config = dict(
    head_dim=128,
    d_mlp=1536,
    norm='layernorm',
    rope_base=10000.0,
    lr=0.0099,
    beta1=0.95,
    weight_decay=0.028,
    doc_mask=True,
    dataset='wikipedia_en',
)
MLP neurons of a small language model. Each row is named by its layer, matrix (down: output weights) and neuron, and shows model dimensions 288-383. Each number is 128 + 24 x the weight over its row's rms, rounded and kept within 0 to 255. Numbers have three digits each.
A block is one neuron, or neurons of one layer that tend to fire together. After each block is what it responds to, as a language model described it from the Wikipedia text at the highest values.

L2.down10:116157140102139120118120090145157138095138109132152147130117124092168093160165152130112132150105121161122104091150139124098141130139113088149128138117165114137084132114113142095144154150129113148085096128139111156087141129118150144142120119121194138110145132148128129151150139134113126100
L2.down70:122169151140142146109138112179151108141166111111130089123141148098114121060095132130140124118152137136115130136106114163169117150149138107146104140141130151094193094078093104156148109140126090130105118149109123162109093133083157140133122147162146113120097125090124100139124105094147163157
L2.down249:122104100114125128160112119136143107158142098088161094142098130150141176116130128101161127092149135119128132145086093102102114142131106144086132170130141149120156143108163179105167107088150137100132138132128129108137152142095150166098127177114136141168100129117112119147155137083169116131
L2.down519:116124130118131150128084076157134138093116147095153113083140138123127148180147160113141081146148158121134106151126115128115122143161101157094104087120111143114123137116116147121162171126120167163112137144150097086150125154136113139091101171132211124123116159085111131150133124123127134135
L2.down538:147123161152172109176136140128149123146193137161142148122126097186113115090123149112147140143108089105085153125098065108124163134148106134100101059065108118130144133167153155091129136068142124137148144137109142098128119069111094131113114136123158115131074097126132103106114125155113114073
L2.down582:114103101161121159127106116130136159132140106096173130125136180147129146146093182141080132121087121145121179145102151120130119101116120124112124084110093110151120141160133155134154145102082099128127113085081144119129161111140123145130131157151126159097152136132114130169138123116111155111
L2.down615:147118139144149172093164109160127096154130111113125080092126115132124133139158104090146141172114122140121151073158114110167125142121157138135119145104091134083110154134110094113169129091125124138113083140139142127129123106156174133161113170126139136086098136131107125115129140132141146145
L2.down1313:146177162108122136152171146132146180153083135073110107128155118147106114138164114160125151131133151118120146127138169116101111159120090165110131117139088174145123104148157145111117136163184129138174150140118127142093132193153121114106136162146119142157104067103124144098138120101140127156
Responds to: Mid-word vowel-consonant pieces. Short vowel-plus-consonant word pieces inside a word, above all en after S in Senate/Senator/Senior, also in, on, ly.

L6.down213:150144104142121139065146121135113136137110119123161104125124138096087055101126110151119141103142136150140074121132151087132079145143120120112158112124107151133132112181138101102112120137154126136155135074138134135152142128172118118134124121134144145123101110160158173167125165162086127103
L6.down412:109136132134094102092166125121092188106149100147160144138154124132130121084102109155141119132124118108145096121127099133181132127137139109080095095125146132157143162118127131156151121110134161124191154151119134130106115131063141095151163092130081139085167131165125121125172109108129095138
L6.down896:120096144065132126120108144141129111095099106173091160099128134118132133104138131121063159158155123127142093100106144105126089089098159102166142143153148124146122154173110134158122098129143098113138151119150140135168109113136147152113145091081103122153158126122127112139117122160114111127
L6.down1366:110150126096149131123118126122141131141059152143111115133163105128132081112113118115129137165128136090159168119167113105079144083112096160162165128099135079148124167089146096167128138171095135130125117204151108095115113106094126140115180128136099121107110146129128158128136135129118155121
Responds to: Compound-joining hyphens. Hyphens and other joiners (–, /, &) linking two proper-name parts or compound words, as in Berlin-based, Austria-Hungary, Hanns-Joachim-Friedrichs.

L2.down126:146145141155132129113116162086115110106154144151110147119125160116130118146126129083151125178140092102151123153134135099146169137094119114168121160151130124134155117177148118161103155132143100108145071111109170141141118107141151080156123164192140127127131118086137137153096092103075157158
L2.down528:142178153111137114130130151127086114092084098160102141107150144148120136120160115120101135113122138130090121132147141106085139136159118117103153158152094094116100163107099124125162137142138127144119124110133131091166125090140142132102136114097150124102153144116140140119129107154131125147
L2.down571:111138109170169136132134145122116151130131097155153186141105134105139153137116153157105088101113146120150113179127147131171112147144123128117142137108116128125152162106122140136166139111122178198115071150127158123137162114150163159122121182112122145141112148149121085132129095151112121154
L2.down861:113158127147159117115145096143131180097119129098112109142135150118096132154112148133094094125141131143116098122115116128108121130141096152105167132147116140104177108098073114150086134091141157147156133133133147070116085107125112137186092148112107136135137176140174175125141129151117159140
L2.down917:120139148141140117129147174153106150143159082152109138128170114168138147162118141155132146100110103152166123121133163176149124105155156136111092142091132126129095112095120123136116136126173132062155112113105126128143144166095174097139078140116132120149103148094139111137110101126097121135
L2.down1262:113158113086124137132168150098148105144107130159149133168124099131097122150108133132151128127104081114123124152116125131078157133127110125111104089117101121139171148126146156112123140123160147157132117113122127154110153188131126115145176134118102139138106116144171109124147131165158142117
L2.down1504:149118129094115147115150141158098124085130092123074093139096127103149135129051116148139152140138120115121102074112149128134171115132164107124141130097112125171125132109082115125138100097138143128105157143137134107132127124131132125122073092104133162111119147110116142114120116143128114148
L2.down1518:118128132132143103136126125117165091146141138160158122115147153169153129170131114122081092082120132138174106124117119102129101149180086108133124112125117151105122149094140130109145135172132154138134129138121142150141115148123142115134143123134145101092144111095096103099113126111111143137
Responds to: Mid-word vowel fragments. Short vowel-led pieces, often al, completing a word split after a prior fragment, as in se-al, He-al-th, soci-al, E-ur-ope.

L8.down481:136115136141142137171106108106067112149091096136136122110116130133128155143135158118138121131153157107107138117128144104087114113120169103125150136113121097046159118118164101126100152122146128094147199096147131056119111097164137166117147126110121154120125092156093173115078139139140133133
L8.down1256:121094119125140101113141127135140135164158186099118099120134178112124118139133125147109117139138138176096095118135129106112142163131147182189114127106124161120124143152142114131137115114136170138114184130137166145130141110113115098122133109129059147105124101119129132094115142163105109166
Responds to: Spatial position words. Words expressing spatial location or direction, often just before a place noun: located, into, facing, at, falls within, outskirts, fragments mid-word.

L2.down144:155103115127085174121157164170145129107131127133128117114124111136117140123128146142107171147156093098125098140148107136109127145129116136116165148131094119154119142130115110085132152130164111118135140119129135147146153182160145137118117084139114122139125123187134168121160146171107135170
L2.down478:133110100112130118127105101175087137081106088167107143152086084149108147146098141169154097090163136137182137126138088112118133108154128101149106126123163108152151113127134170058133147140111124143130139122128140099115126118172112141161150098086121160127140137104110128139122123144156118110
L2.down529:157159162185088144085130129163137161090119110132088124149130100113130132176119189130147134155157126086094128130166131126163108090144194127110111169123106156153133090103168145135117069143146143134172161129104149139171140119150081091098123107121139110088137158139143113109119171124091113149
L2.down865:146135106128154129167099069123091144099113101114094118168108129120168099136080109132134123138160124098101135122149121113140197137127144136163108131132131099094164112194103122109155099107135134134145118125109119114120130120150196130124153123164145083142153103140124114156102109166123108108
L2.down927:163110127154113187088135081100157107140117153119128141125146163121117147150128120113139140097142134120123146138104159118136136123122136125121133170167179103142110157182161131143141122098147134160173136167124114155131123112114137137152106168133164137125145066145126118073121048132122095119
L2.down1012:114106109119162126126146155128138170113145101122091159137134078157113103119131142101130085134143125086115125167129119109112153133134131164131096097129129087155075144140144129166112121116168142128106115154123148140142104105135153141134146145148138148190107154138133132121088149121131132098
L2.down1161:136098134144136106122135125155162151129120118109167123126128166125129109113164071107129142176102158089153106136116127170146111130137147092085096088166108117151165060087127148132141080098137125124117148090120161133174144151124157162126145137088142102154162093118134114156146112165186132161
L2.down1515:152168173128128081126110148148127128168124120154146124131160113097134131131148163110103139139105180163122102188100132155177108121105158128111196108118150083149140125115110083176164121101133149102127199095124145185113117108095116149096142118083107115119123140103100116150141129096124129141
Responds to: Mid-word fragments, taxonomy terms. Interior word-piece tokens of longer words (port in opportunities, ate in sophisticated, me in Home), plus family and colons in species-classification text.

L2.down65:118151132098085139113127097129142160121105125110110142120131124135168095120153103126123107143096163131136114133112127148131135141118109148121151121145134177117126138091118122145090136127120113108108150161107119156121167083129096115129109111108112150092170140094133150113125113143126142134
L2.down544:079121126124132125091149176120160125103164117096136143098117159139161114077152109142132110077130145079119120109122159146130102136138121083139111079120123140128080125094107100088126122083098111117130177099133163128132129142170131110168114145091091135129169113139143131129144120133160132110
L2.down932:129156114150096149097160132151116112134131099128137106109131165175151107108108179133094118077112180125155117106131128178105153182125146120128115130136112164134137111112117140123108114120136130132143148076111090134110146128136109076133123122145153132131158137102133170124151130120096160148
L2.down1002:167122099097104170091130169120081125135149105093130124148154132119112087150133132121119173131125122127117116158116118154081132127130098114140136146152153141145162110142120127108148111124135099125150134110118126137142092140095103138119151169110163126081122169125139153142167122109123127129
L2.down1242:149167116134164111116150068140098116150154076146131097104124152141125118156117102141165112124183096125154150106186149154180144115141141071114165120117149131114152114121126100111116108157133098136136099132137128108149136144166155118148120123139158131096110171111167106134092105120144143160
L2.down1291:103127108187137132142150125095072102144152111132139087098118138140136154139123077138119108130147126102159108128136140132131134120116154126119094113188144126144124129137088158142147132126102124120088158101119118144113134081088138137113106118136133143167102128128118138129140156110135154127
L2.down1472:127121102108168110104155127169176114137162145140103150113128094157167111131150137108135122140116117127108193145136099156143119140136137109137164123167121135104163149142141117139094126114121128137149141078144122139131145145173175110114123136086122103118100173124138109116121088093134101128
L2.down1519:089137103119140103136127141110134170078124175121077127131128159111179092112134133171105104147135166149171179101142109143134146164139137132136146146123174145129134127150130151101064138108093124126086139119158127136123127118114132115138122069076124151118147155126112106092160158108124165111
Responds to: Word-internal hyphens. Hyphens joining two parts of one compound word or name, such as line-up, COVID-19, post-production, Bates-Diop, plus occasional mid-word letters.

L8.down50:143159082145113143124114116160135149108122130120102135120119143146127131132099129147116127145173160165126149148101114130107121076144162128132109127122128097142132106078133111127159095183163124110117170165131141091109131117126097094154103132132147156112136149132111104125105128119111155103
L8.down118:116107167181146145152124066109137134146157098074101121094151145127106119149122144111131075187122188115162179121155152137148105141164153134129143166136147084173128147089165100111067147096121128145095145166128099105162112114169147139142099129157114084139105148141113138122144124155135158157
Responds to: Role/title word pieces. Fires inside or just before a job or position title in biographies, such as pro-fe-ssor, ch-air-man, com-man-der, or the a/the after "was/as" introducing a role.

L8.down484:116145108176112109163143122171147171166086090124130088161140135091128115155129117127188127080168129118117146099125119121150129081114148126120118110156176123164116140145072141093127082138153131127118147115077132170166116099117120150174124132098152132132145149151116164118151132134087105057
L8.down644:145181107121138133103124178118119116126142152120144107109119114110175115098133140121138094124153184134131118155131146129094145166121099139127123152089136141163157115192156121131115129141116138113061169164143111111155163130094147107125106175129130149128118142178104085153128111118121139143
Responds to: Compound-word continuation pieces. Word pieces that continue a compound or split word, mostly hyphens in sports results, as in Runner-up, play-offs, semi-finished, round-trip.

L6.down505:115101092104136107094124136119101112113154165138107159108186114146140096142147123109163126153128123154131103166118154108119102132119122169126152115116150082162152094131129077112118121100147111115078115099147146138133165130095103122080103133168082110121112056085135116078167123129099126139
L6.down952:117130113144137151115135112106140115115160119154145142076156120118143132111119142128113134111148083100115100158105145131116163115158167166149129123121149138100147147143132087133125080140127116138160103124163147114092133125171140105105111102129155144134128122133160085083110137115121126108
L6.down1096:145154148113119124106100150130120163139180134087150143120102141144096099110141131130082140141154142115163128134100161148141178119121132128119128136125108147106140136123122118138119111133144119166142152132160116153118113147081110128112138131169151133083130112162139132115082116123143077132
L6.down1108:156150103134148141094114146121133170104163137109117165116111142079144125150126097129138146167150149167119081114114155171131127127123145142143169153121145136127119141116121125120138122188135132121133172151167136156124095154091141155096103105162109179155135139155123106104082101118164110097
Responds to: Word-completing noun suffixes. Final word-piece that completes a split event or action noun or verb, usually followed by "of" or a comma, e.g. reduc-tion, depart-ure, mo-ve, shi-ft.